Part of a small language model's weights: 17.2M parameters, capped logits.
MLP neurons of a small language model. Each row is named by its layer, matrix (up: input weights; down: output weights) and neuron, and shows model dimensions 80-207. Each number is 128 + 24 x the weight over its row's rms, rounded and kept within 0 to 255. Numbers have three digits each.
After each neuron's rows, "fires before" lists the tokens most often just after its 100 highest values on Wikipedia text that the model never trained on.

L8.up712:136085110087117147098153092106190136172152102116104124091132063132135151125146107131143110131107121108157078098091103147115129140098173161120124067123144154122156118126178122106137109132160140123120185151150095136126138160137142148099108160125132147149096092098128109132125117133151096129099165135145174150140152108159124109121125137120152134102133099153135129156147174089130140131120
L8.down712:118119112084100139117129171097108120139116131074118107134151105117157086087112138149140130085154137126143100086112137123141064086128164161107154116152125129080119155114099126150125133138146127117136100151077118157109122180118131168105112154145114149158108146124132134109108110139159168140122144131091139125142149129103106129132147143106093125130127141100114121151119122140145101114122
fires before: " ", " March", " December"

L6.up64:099095120134130092150092121148154167185116135116131183157150150116143155157129144115104132136155080127095194106114132159112082162139154124146124136138160168128126131126124122104148114117150154111141144133154082126121148156129100148128145099153106126121139103075115135154141122085098104126110166161121168131106133165148122118134153141121122120128128107113135158179164162099153123138109
L6.down64:140163105107141119091133152156142123132166095120123106094090117154110078096136139148121078123104171114144127124109123117130140072108148122139122128118097139117160111166127134117122142142115167162144138108147131154114096100121172171153124156099117094115114148114147127151143117139141093125135094144116098116138120121121105172129140101137150123103062137152133102136147124106124132149088
fires before: "\n", ",", "---|---|---|---|", " ", "1"

L8.up855:132144097099109110120101159100203095111157128128150064164150121151116170112142056143124121138139105113115133058130134139095115132098129119087122146134104124143138128131097117102117126070131103120082137178130148082113124125101129059125150135171169094144139140113142113093119122120125148087140147120161148134129159166087125129140129111126151168116108132145138109146113124156146130172116
L8.down855:141135112109160086101137182130143108152148081144122106090098103110123151143107090137150133127106111140118164122157106132196138119071128139089143107116102130136105158116125131138129167067119102111098145136163118115136141140145181097158147120071154165138094169105137075159156115134111128111122110087122115130115156131105204123116091125159142175156115122173142126134130095142142142161115
fires before: "1", "2", "0"

L6.up1098:120120106091131141093142111076177132136073148144150173165146076093138112109128126117168148113074087098148105104110138149103124172153136162102113139134152108160139114142146067088110084136140118160129166135138120113150147072102130121127111167122123091109146145112145131101111164119122109154151186169170117120140146152111168087095151162143146123106117137158140135147117117117102113147127
L6.down1098:104115129131161119092121115083162139115131128129146149069133101137103134108153114117139128085117146135104168114116143162131088130061128155105098135200099164101136109090163091109166073127106112107119143149118092121111147117158133132124123175158147153137137174125150087149094118148122125144145142147137136131160168103095100110146145109073165111128098121163110137152095114123107106174162
fires before: " ", " December"

L6.up830:158133141134088155111148122143172144128109125123100147134109153066065123108147109115075159109105159126147108102120088144116139109131152098131127186136122100167089099176110143117128143132107116056128107155099154144138156135155147122127101136076153108143140151134116122146147111096129081123113111080141123100136137096105121134140106125122128158130108137115129136093149124122167094153120
L6.down830:122115117123140144125124164147090107114123130110125153138102097137095096133090121129119090144132102107114092125146148155142123118133084121102132120146093121112174126072134109111104152133133111157112111100150131130140128164121105136113165148139125132125125087158153187131142100126113103107091142160132105110101169144127147113115161079148145158131101153157084126165155163147154115124091
fires before: "\n", "S", "s"

L4.up403:139116142108178113159141118128144136102066111149162108094123128177134170122088112135114131140099163132143129121136119101135117109147116119131152136131107120148155123141146129115178141093115151092095185127130144142171091082079126086116127102121107133144124143116105126104113125096111137107114100157139156182118138163131130108097142102127109113150127115105072148107148148125154136100131
L4.down403:170151114080155073085118124150122131135097117082140122148154140121107124095143181128147139118171142117134133114110129155142109103135128169128123124121145114136127115129143127139173107118155167137132163107125115092077117118079157129127107150139135136093148153100145159159136136134139109150116158141118093123125120134148141125144103138148155143137102152082141096162153101161117137130118
fires before: "\n", " |", " "

L8.up956:098158131173128118126096102169106128130143127132109079119124153140149101167081137125162107113157121113111134118139109104104158135095117103190123174118084152108100120181134127115145113143058118099109122126120112112151142092124099113121155096103138149159114090127158168108106118151169143129136118130142120157114151131101130140130165113130186165083133138138140136154119144164057145100158
L8.down956:152116111151188122063164128134090107122135106114114118146137151092131132141161139137097106108113108136199129134102125152131101101109098093094097131166112120127140171124098152163163090106167170153133138083099140151153140148116156173139098149150148119118112167151119061137133107156105134127124116156119153121171135120098102052134136123074094126153125115179128137099104164142183111131144
fires before: "8", "4", "7", "6", "1", "5"

L6.up580:098102123133152117141176164104135135132150107117091179129102127110088116143136108124132109182113115153144149126163116108104155132115098097124145120132170150130126148113136166134126132139122129146182131117147124126139110103179129105096124185141101131114157091128154095136147115128086151135055139185109105116112157157140088097129123112139139157131098118130113104138147120131099080113114
L6.down580:134167115143141195145142137114130140145112105149161142125163136162107132121121136128135135082115138122121175154108092147141115143130198109120129143103092180133137149122140097070145137111114112150135161120124102120099116130118159119145164156120117123171138120105121162123167105150156142143135112035120091147108144142088133144116123126164159123085099114129118118099131157106119135157110
fires before: "\n", " The", " In"

L4.up319:138123147141139106103190125169151163086156121149092148114125117098114111123115126093130101120089086092139130112101129132176172108140163148127145170083130124158129185166150146134153140113118103062110160167109124100118121123100154130118156117113125140103180113128104111137169073130158111082141132101170103163155078124145119120110182122111148170078113121123132121154154139102125119147110
L4.down319:138117103143146105125136127122075088144119155121118138040122168103160135141156122134149152119136134141059152100164120107134113153117146099108138122141137118093152080079107099149103123114076132152155094151193121114120117123165120108125127135136126121140164176121132150116121131146135147133101147152111138105099109117133124136142119104142128136137139135105109179123114089145150107131159
fires before: "2", "1", "5", " ", "3"

L8.up1028:120111113156152140108179128089131147132159141085102149132112110148116100122123146128091125133152125143145115155155154160091152119154099139144089144135134146127138117109123132135142178090119082118105154147137109127118135123115165152120083123137106164091158138088095089109127095117114148147129132128120160105105099163165097137139151093151179127122110141136087088141162174152186118146125
L8.down1028:137122139154129087105170111154115117122141120163120114123147109141101095116153143128083143083128070152071120163140140147099142067165089141141117147138132152121133130127132115107142156111127117135093135165188142138147132120135105084115128125153094155101131116136103096117150121126112120158129092132162141100127157150192101144109146131144121127118091118122107094178115169117149135077092
fires before: "ing", " of"

L4.up456:102100144116113136111172158154115139170176157093101167154163133094114101123135106176122154170140116098140141102074120134143113131072108151092150169180122126130113165130140109085110126095105096108096146098146146109152155138094106149085138124118136103162162135129127112124100128098173141176120124103161140168095177097142143145149129136114120135114129152124117099077121154164136145095116
L4.down456:129122084139132127139093114124122133100113104162118141114162155125157140108164150085135161092112139157096093130149202129132184137149105138141132095129120127139180126114153133154143184099120148117140132122142121120089129150130161098131139162135134153094102134126098157117131109096123109113148168127138130090187121143166111092146123118107108130131177086154122132151144100120097144136102
fires before: " ", " (", "1", "2"

L4.up1091:149150139154154106098133132133135086133123129129107137105136127121120120089129099155109156156125119091140093136115082152145167123153148123097148148113141068137115090132143157160081103124140109093083140159139126107135135123134144115095168174130124143134127124086096122105099100124135175127088150105161127165142150100186144165172134134103144126113115121157130103136156154159106109143111
L4.down1091:093139201101176116137125122089135162089134102111119120141139114129162138151113104101148144149128141151108144165109101118111097096114126151186128142107155153135118123129129074138140120139103126131141109133132154134112090132143122115158090097114134154161083122162132126119151131128092122145144077148095122149104195163121138103139104122158155219131141112111097126083066183145149151081122
fires before: "9", "\n", "American", "8", "1"

L2.up338:169164087098130142142124124093091155119134142094142136141113072110133129146105146151142128158103146117114123149135124111113157106149116152127142105068108137130158114121118101180185120153102139102157137131124142120161138133096153098127098149129145092100123132086116167119174097173148125115140081117125156095128142149127172107103131150104134118124095123105095136155141090105083125152085
L2.down338:152100129108071161139128135133198121111165107082138146126140142165099115137145100152150125121105092148132145120126101123069114126131220165109149108201139109141085143109154166112128112126149109109133128127106125112114145121163125141156114123156152136144140169126141145177106133116090156116132140111123080128200155107100099092143115143124128170125164133159142160141106150141132104153141
fires before: " ", ":", " |", "ri", "m"

L4.up118:147079107133170172091154149170150103121111103105152122119124135112136114102122158129169107128140105079113123060112119126135086102181119099150126144150114097120113146174145144116126137123130157083127122179118125092122127141152135110116122168121129129084137130138101143115187152147121133142161148107089121117122106109129162124106093102108196162108115126127163124111143150143108097156132
L4.down118:114147120172114075138135164079137179114162173084098101105132171167123115139130093124166089136093137121096163164170121094115131109134105177153130125143169133137148090081147117133147149161122140146165145139126116143098106069108143145132105101153145134157139125149127081170126082111114126083111077140166135147128124138134131098156090109094079103133172099154084123109128144101107114144120
fires before: "1", "2", "9", "6", "8", "0"

L8.up311:126110099146112113074141153159115148127129174127137128131092140173103116117141159132109154103134085130129103171123121160095116084162133151146068129093152173130128150144113163138134164127130107108145124181182095139139119128133200132096133108115110129072138140117124120114129094136144150133164088133135132147092140151160097130155159107165163106119121153122104100109172201149215142096104
L8.down311:162128086132123118128169099119082150114139125105181095181110120198125090102161100138153110083166102137136118145147104107116122138150101174129155137109152168105121126131105113136124153127110144137134082121183096110142163145150166166093118108112137155144134123125130101122140128122141174174141098139111100098115123149126077170160136092131151181149075118154081135152159161166138164085136
fires before: "ing", "ring"

L4.up476:125109064165116107132112110141142144174152125128103115085080134117144154142089130129163122134162169108151107131105141154140087116089101152125111096114124101120125097099138145081163120098115116098131144099133111086152117130144105135138163132100111146085121121070164139115093097132126143096091114161141134156109113142130113135153114155126151114101173128134119103151083086108093138137134
L4.down476:116150102083140124099150120107123115110119090169104143110108119114133101132117087110142110108114107158140178075125134169129116138141160137135160106125129149117127170122132140114126099135169143111133109140137094130110142122125133145114090172122137107160142138160106177159137117117146109166164130122131163096123167103100173111111137117162089149133124069159134136124117151152125142108149
fires before: " ", ";", "\n"

L4.up625:153146142108127139116112157134101134099120145133126128158131157135116143180131131153116116151165141116110138134099144155134112121154154137115165139168166139108140135141146155083180124124072124115132133141134102116114157099140121113151142093104132097134152152085095116122142105141140093160089173116151116146103103160114157132138110112137127161139137089126131092171113118097101114088148
L4.down625:127072144104098111096182124084115139162144130077087150103087125111084133103136159138139100133118141146166161175104126131136147169108125140148154121122147152096106102133123086135148157112134148144127127105120139138138088153117148135126143107101178123130112101104120167160114161096145157132140104086121154131155186123144153103127120128161097141103144114104117163158121118124099120117119
fires before: " ", "\n"

L4.up961:119113133128170084165147141153160092165171157156160117168155108146130120161123164131127120088101100111131146120147107130110163152142109129140139107121081117133123125081122105139158128146121118125115168151093143140073111118096143146150135151104137133125131121104115080132134095113127141169119153151099134099122100147130090136091124158099174125112163163107086110123110115113141084100138
L4.down961:132104150133104123098153122111109114137111115127149136132196139147154151101175113135142161129108154111107111135147176100150101111099133123102150169172148138144157124176115166115092153108120124123157065109113104143119133132121133113138123102118116121115158150129158140067127182164107101163121131111141156093151140069114138146159095135169097125151089096103205131144145107141081137133128
fires before: "\n", " /", "---|---|---|---|", ")", " |"

L4.up1140:125177134165123095161129144111123137130156135120108113101116116091128145123138099149134147122094156141105132146111120132131117122104130146144099136095129118109120092141151133132142120133111114162146108100136099135127127110129116145113129138110147142101118098163093095119118127127118122094137091107104171079131161168130132129132140110115137102171119127101103129054079086166157111108105
L4.down1140:124106171115164126138094143148082117132102112150149120133184138157145162164113145106084144105146137128147109121133128141137130128144125126129113105188141110118104097141169102164119141097109150138104158182151151106119122148140156137155146141148114106110129160154101119131125094082122127148110171103139090145138141104107145113121106111115175172129145139142148105153196125103074072129125
fires before: " ", "\n", "7", " (", " +"

L8.up256:199140142150146129098112087118141114157137128090102108170146111088134155112179099112139148119110088110088088101112122141147100079136128109140116098119121131117141132151121136066120165097137123142090130152146117149132120143136151132143153125131149144128116180130117079153133118160119154140112116130155154116132103147134145165141100157146151185088145114129127127080130121146135123135145
L8.down256:114102137129116113136104135119133176116127126123125170124163074143132142142096157152120112136128107101129136113121121081159157070120100148139106086153136146092156121145153107118104116108119146152083157099080164168127103119134131138127118138155108132095101125157123117161173151130151112144118147128139096179164112107137129113057130059102119101115123130121153121143130106118127153122081
fires before: "0", "9", "1", "2", "6", "5"

L4.up74:117169187151122128106131165095134129148113097118127189159111112140138095147129154127142140167145131112154132120143113110125132101169124144120134098120150139150149107110137127084160157090140120140154114116134130133121132152122137128154146112180141127110111101092112081107120115137132132135084122148150136100108118106138128155144130120102140150163137099148129072123129108116115119110182
L4.down74:126129171120129135121145106099148098128114113083095152112112117111119121119141175100123115150138148168166115137146084137152141109109126135120120104094150174113121086145151127127135166142128145126144106079147115096086127153147125143149167073120094161114108132126138150127154129153156175138119095137116127128151112163151088130119135105090140160108119154120131156108126118123074122130117
fires before: "\n", " ", " The", " In"

L4.up1017:150141075139138147153115119155101164133125098175136120152105126120106128147066159112086130125160096079099174096119130100097111065090121134119146095128121121143129093138149122139142148135116135113177153071156085119109145156114100145118098165138126125130105132136125159097073123117170125099097115125156115082132140129154159179133159116092153152125121140091119099119166139090111090114131
L4.down1017:151109135188138096138142158094106127155152113140124106133167150146136117111147125157160121118132144115196087153138150129173144152167083145140089165162142118113141165102090141115086097117123154128126159146108165131131118127113126120135145141107093126132156119145125172126123129160102128146179140123123137123140129132139146101111118134146108108136120123152152186145128119172108128149112
fires before: "5", "9", "0", "8", "7"

L8.up727:089102112162122165110142127146180135101122115135126101121145110153137103136091127090146107126103165137139164142138145143134096069123086151160157155124138149110134125148147125136188093145090147115082163157153070126059100167147155141103131087094146130131106114109179118118126177129108117106143150118159160129149135109073122187147173125163102094130146137079107166135130106108107083082148
L8.down727:128090174164116072171130131137109136161145130092131119125137103145079104123147121159129170101142128102161119175139088112134129141117133123139127139135109144113113184091131155154090109140133147133112089097103128140131120110094128120110106121144144106130162118092088139135123110145126174140136115087132163116099138128180142097106112120123145144116115135132117137140122092098145133178099
fires before: ")", ",", "\n", " ", " |"

L8.up223:125113116147117071112114103097126086148146147098093127119130111115154159130136088118106141180140084118118110138150128183126131102104141168135145165136109160146139131126100157168128116137140154088109164128117105128119147116119111151157178143102159132101133097111101147142074075138151106124146124120125138114117135145146153132119098132134152128088131105096142118099124122137108136112125
L8.down223:137143171125109124109115123071125146108150169146113098153113154155187123101184136114135103107116131095148149118149110102102147106151088142116086149131144056103131134107128126092143115094108111124144105168146146120129094174130146135131138106126120126142139099121146134146124171128114152109120119140128120165146158135132153134148125093133132126130126125160106120157083130097111114110157
fires before: "9", "1", " the", "7"

L4.up581:111150106144123112086138172099144131123096170121134105087153125167123174114118111128144130135151123127141115116137107156126083105145164128114149137101103164103128164140147142127093181074130110158129162161117093125090143104114097123124166116050181122093171086091140114140129124127118119127140160100093171131172130168110126152128105127107153116101080128132151135124141116139086101160120
L4.down581:146139139107147113146147101075187172124155091111105191136129147098132123090159130135150140121064108146135124149107138127136110132101165110159096152173108076127117151163127145098153151161133125095115094140140143109118113160118144138117090122195090092112171139137145106132165054132122109125149083160131111140100116092108141153148128096125136109118150171149098126102126154148142096123142
fires before: "7", "0", "4", "5", "6", "9"

L8.up575:119152130109150131138139096119121141136076125119111145143151169133104096130176119164082109132143129097100130137129070138143123121145086125122119156133160115121110069093097157099156111143157143186158146117159168152154155131116135135116081148136106140143097135127112095106127161144083075143123115105133133137136154127129159143150116160088118126167162158106098094120111121103101118150124
L8.down575:111107145098123108130142123115085153135119111129136156128133138108096111143117127135148158114150145126128138147153133178130128106101190143143144114131151162103089113122102125110086110118099132106145110158187114127138124129113138126122119085193110143157125124160092145087141096111114139153147147146148091107101138111117099144141194151083124088156111131152106165102098171142082184129141
fires before: "\n", " and", " the", " \""

L6.up1083:138170151147088148142154103126158111116130166150111126096099099167122125140149105142148121121127144125132104116101127117136117161085149186130145096120163144135130118176157124172161138119138134125120164108102128095104142115129158137120128137150146095134158127138103139106121144122111072087119116143129143155107165171115122146115129156116131132076094136128129126116153142152116072158142
L6.down1083:112116144118134099111130131114063144132117159133158128172179132126138161158134121140156093156100102155107134153118134138117162133087163148100149134116118144138155103098122086108144135107137128128181129146189107106123135110117098134156126066133130141161139118129128149141133130142118129144151149130166079144184143117118122099108116139048139150117174174131129154160089131139130127143157
fires before: " ", " the", "s"

L2.up101:144124134126188093133145111166115090119148101117104127087127140102130150175111098125145133123110152128123094142122133133124144140113109137134098106099160097158109118098125117134146160122114162094164110119148137093150078116106122098135142112109153077100144110125152137142155104140108080150104123187095104116121138116138085056137120152113162134128131132118099109115131134111126123101144
L2.down101:139085122110071128089125160121167164190135131166113132151143155148133091106124141095096167151122141109091157131146154145148085125137102120116146135155118129093088120142104119107128083097137127164073164147091083100121151143130136160112133144110106174153124128117099124123102163134139167097128123109136170124135139118147142164147128149153098142139163142140129139172093113177117136123123
fires before: " ", "\n", " +"

L8.up592:099132148088087113126120078086122097144084139143088150102180119109084151117133133171118127159102145141150132088125131093174134116134107137098126129124130102119146118157118160143143194137089141138119133160102105134122120119120123091119156104118130070163114115138064159109138092134156139155114144189105145128131121094116126129120127134172148100089127109138125149162143118138121149120171
L8.down592:170143147082162135142145151083123140177126141122126118149111133159161151123148151094084109094131168132122111138142137129109158142132127137091133107081159125140149160131118167166098134131149122112161126112135115172162152103125183140114147139100072142138114074145102153104104135164131108115146149095133124116139153146129109135130124137119085111191134136121109196151078074119114153129109
fires before: " of", "s", ".", "0", ","

L4.up621:145163143088123124107106144091145147086145164147137101161104124106139140131149098153133162149123132128147102162149129116118116133154190113147119154114102116117154174142080127127105170132136108112151129124161147150136145126110108099161144102108122122090099141088185175101170144108117145109088113133130120141102131151148158119130140176108139094155144121121130116147095118100082114138123
L4.down621:120127102163151101158163153130129095058117119130115162097123152142136150132121117124137094141127131085104149136104142135130124119101133150106150134125135116133136078147124120095163134127157132125084130125081167099077095125112151115128096153124120134149130085154137109148078136148148139118120111099138126134107136130127112171123135124168129119141086155183144117110121144177134100110148
fires before: "2", "1", "0", "9", "8"

L6.up709:090122165134124144104122098109104145142155134103134138122138126098094108131097121147125159070131153088081106097097102080128150141131124170200149152103136133150112104098127106109170149109099161113102128163159101154136151134105114102115126160099136119114122112105112086096173140090116173136132167102114088131098141144123162113117117161118143101116139158114092118092136180150124137123094
L6.down709:150096191155186072120158134133105137121095148107129102134106176121152116129140127124133114082138121080156130148158115142118136135124106101119120101124128140116150142121132162124080135109105117121153107112178151102113154134148125083112126105112109129146138125146129129110137133082102091100129097091153177120102120197153137117120149132102106137136117139142089147176113107149172151124115
fires before: "\n", "0", ":"

L4.up12:160119144102127142100116112142183066103167095128152113204105127133103121100164098098122150116119097110090148142122146125120129122139178183120145107124133165129127093134092118140161086136112131128089118120138088119144096115102129141143092125193113146122138147137134121110123145104179119105143166128116133179143131104125108173125096106148132127056150126094114136098140122146080134140136
L4.down12:120115121148160096137076096098130127110121115127125142054132148152094139124121113136133082117150137093158130091120104131160096116111115106131134102143157134124140132130139130155138151091133165118173114153119140158133122139133112124134153159068133108110134155150157121132143116134084135108104130122178114113147090106062107166129152083123119125129115091182102096157124130106154114086153
fires before: "1", " |", "2", "3", "4"

L8.up267:126114116144143128110131101120137112144123104137127143156095147162112068139112163158102134110147125115131101124081144123117149116135151125133194127125139126127099133130131130150166120133115198114130122114144107112143107111128121156150147119150156129128148115112128099122104168088134128187097160181134115135158162129158136113138112105131182139119115117121152124153148158146089150193127
L8.down267:107135135089108105169133129130181125070136125081134156127142146107133191167123154099112080102139143105149159153114137125149126095111187133094104125126059131112160142152145132153130143153116136167158129147134103107147119112124104064076105132133156158138133116160121140136107130133125141119146108155134154109108099137112131155144107125165135123139173096077121098126145151122176120150071
fires before: "4", "2", "7", "1", "6"

L2.up900:123099130172153136131157109167158130132100088145123108151158132149146132133101156107114105136142114141108138145108159144109128137115114127157164106129132136139144146131180159158158147157139096141145120121151121156114120118141089132131123096126133133147120081139161061154127172093141152144088122093145174093163152145123131144152133105108126110095147091101130110101134178151090125136146
L2.down900:149111118123146133141121161093106115152107138142145177103109116130124160137137079156150127130167128131157146111137115120123107090135189124110112128165155156117144155164122142131121118123146179090103123110136130130128116133094182098106120150146085117126112176135118158120121136151144120156149134136163118105119115137164108089117165163154119129095103148136114145118128081150099113129070
fires before: " |", "–", ",", ":", ")"

L8.up151:134132125142152109110181155122131094094124138112134117101122162116154158149163107122102123145135062125154149148147170120148121134118114165166129132097111102086134087137127126167125153139106164094127100137183150158104188133117181166127111123131153200096097107154139145109122138133130092124096156118125127111142143150143126141141132059110124167097095166165098150098110107140092122144125
L8.down151:138144124145166123148082144153127099069106042138083129120148109119116141102102115096142133146162123100092129141155168174146093137162100085119120137144141117110101112132110129124106101089118130141124123123067151147105114102150123105151148126136151144103112132126152164139105119130115140159101144109134110113150148124119162106107127098146079110134135131143109098134122065117136141144116
fires before: "|", " |", ":", "|---|", "2"

L8.up570:108124104105180110145076115135126116108146169141125135159150112145130106132126097104132151132140164122102112137100135113120133119130096120167068129151087107111075136137125144137161119132127100144082153137131129154105117152119093142129162096113143150150104111106123156162160138052134089152129075157116143105151125116117147131144169116105122115175102099115102136117156134122140159120062
L8.down570:169121155154088131109135164135135104123128130144119164117131092092119157121121166154140090134108122136136138107094156129135100169124129133101179114110148129127130165101083084144114146097128167137103144131124091131118099114105166117141063125145115101114142136143099103102123109134108164110191165134121151138098069136127102171162121124169112129087134073107117110133162122146142106117126
fires before: "–", ":", " |", ",", ")"

L8.up693:095126171138109100130100113127184139165156171137123141122084138130104155146164157122131115112202121137153161084120143139093147136162162123118100134134100093121129085104095162102159130148132130140142146157086134146130130141137124156089096145099141126123137117131141117139106165099139107122144111140108157157149102152132111110110109094115123110125085146114089151099146168147149126142132
L8.down693:161127129188120109153121149133114151132123104110146171131136124099128131143128129095131098113124118158104110110141118119127091123141095127129132139114123140137135081133135114148133142135121134174120147105110103163134110137133111127119136142163120106124141149148075147096093134144132117131108156083165156148100081105133096122064111090159134142160158142076119073090155113115098158123118
fires before: " |", ",", " (", ".", " of", " as"

L6.up686:149103130137121151161149108112126085117133096094092122140075149143130147114156150095123148136136135153106106089141147122112111102157130139139112113115102142138131127134126097156116146144086121137104113129132130115120149109132154107122113089103089106114129092126119124153151144163151135155103103147109157142107160112115112116125110067115124112127138136126132116104120149124143085122093
L6.down686:111130122122156117114135128134117149136101148127152131132116153111105187134115124131146096143106120112118075108175119109160111172145095177130139145177112104086120124100067134161122160129103112121125128120134136159148137138135129152143153156120131105093095141125151074160132116158162144110094139139093119098121153155134154136072143135151141082124118140128148086110147121083120146112130
fires before: " ", "\n", " −", "s"

L4.up808:080146136134110152107111093061173153129118152146126145163137100126135119097135063105142092159110076084121089109151155144124130121126198107126124091122132099170135112143144133131175125090122170106101131152075106118079121145140122098134095141166127125063097100151115112134111115162127153106065115128122112141099114130114082148107153181097112076111125163096104146078130174150125178106086
L4.down808:137091151144127102080152113176090161132102162134104175124115153122138112152108115112177129141136121144162147111156110155142085123109168134135138103085155106107136148197115151115112146090120110128148096122133124081101118129156126134114114137113144159125146134143118158109135135151100150129137100104133127141130119134159121146077163243144182109093136120143148131116103112123155126123102
fires before: "\n", " /", " The", " It", " "

L4.up768:138128140127138137129155137118125111131118122117141100163162095104140155106166135118148146115152179126152082126126120123159145180128133132133100145117155112131145126123105122165107099116120096118155104120098136178177102093141109116160115116131162112117118126115176137110102132155118104154100133122123142140104153083086158102120186135103116130098092115115147101141131128148113098114158
L4.down768:118122144132098128114128121124126102140115133158109169118062123160127171105110097105125121157088113134046166098113148135123057131124117169120121123165136161144132142160172139106161150136151141160135130123163158130156102172123130161125127135076073109152114078107104135135137148102155131139150106155102129100123162139139118127126140117144189088133134133134131095114142133112108114117193
fires before: " ", "\n", " check", " —", " |"

L8.up262:141143112144138139150139139123172160100114107130083083145089120146096138133140089142125145146093124128150137099137081098155105084120116181117119081121178145128126140119135172064121157127111155109168148118162076073150128137129098122116098100127139148165151144110063124087174095120117124155149135106153135112127122100137144128152113126092156144077157143155113137125151144129173125109135
L8.down262:129136074140114111127116133136182130125168064154136098169116131173111113114104109141110095135110183092148147149118119151143106098117181113094152116086170120076108100132136119115150145106121092100148170163126084104064110128125152149159128108100100119132119092060143136147127120141096152083133149142136143105171164128102132128117116234167139150109110144161141145097095148145122106109167
fires before: "-", "1", "2", "\n", "|"

L4.up460:126141129097142167101075156136099134120116090144112056146100148144162115128134124124125107139128110118136110161122096072126117079102120164137154133082134134134115100110094083127107118072097160117110158163093106075091133151151152103124147153174132149158117103144163104130119182182131135071113124126146113108156126082165145133122108129140122115151109079128100176135127130114124113140127
L4.down460:139158109126140114126174128175160112048136117144147166096147148078111153110117124114114148107142097122103178076143125158127118145183123070105113096124113128129123124148161113144116163157154117123154118111161103144119122114127117152144089132108135121166145136095181130146088107112120168130101142138170137152144122126128098142159150118105147183132142129114125106140097108132149151126154
fires before: "1", "0", "2", "cell"

L8.up87:170155135129159149111160106138120149116046085086164104094117097151100133151097154156152122107130113108110072115130113119136080142073123105160115161151105105123125099089114128110132120156129179164142150119129102156158146119120143153095117120162115133140121140145155130119116159113156150124120119138132147138153159151133164095164142082161100104120115139146107139167100130089114143112113
L8.down87:110133105108125140116138144136137145138155157152135160174145129182112141083169167119191160102135146104138170112149142154173120110131097166111096087107109117152088158145141086150125138135122115160100165102136118124119144130103205111140138161065122105112161118104133122120118120170117139155117152101126137127109124142108111174135109124152143090111129087140123082093129151128154126149136
fires before: "\n", "==", " Park"

L4.up132:130144133146134102140137090173123140155159121135107157116122081109128141135132151120174107149103128133128146140158137179148145126125132091120126052149152120091166149125183105157142121129121084127179147136136169172164112115133124156153147128161110155114156121106112122118154149146156130150074135105123175118148123176120136136094143173115126108151099150089174093110119146089134126119102
L4.down132:124105090136130135134148161107113119135113122120154088152155129147140122120100149111135119129106153126146146127111129112125135081167138168153143180123125105153120076138123134152095091107150145135116123120123081052107072058119109104093105120108137111143117125135175138155081139121104129085138120120171096136134138130124095115126094102121112115086134132157097090161098149118152145169123
fires before: " ", " +", "\n", " M"

L4.up733:160123123118162144092115172133118179111123159117147147124121130165146120135145146135084083143144112137132161068127129126135165067150109083136159182130111099110103092069117164090137143114093100185153119171173125126134128106135117146119116110143138147100101163157144144087092100105181124137100101075094124099118129106148124090153117076106086096181136159129159107096133132153132119076133
L4.down733:115140098121121073178112092126141146134159096137138134133110103108144119137142133126122150108074112094120102154127175119120114148113146150099109079138120194137141147173114104129113151164140143097098157101103130136069123124098164125147150132111142135161177088123122125139121141178116154118121176152158129133112121146121130156115131221146164145071098080156114106138118166116103173126125
fires before: "|", "\n", "-", " |"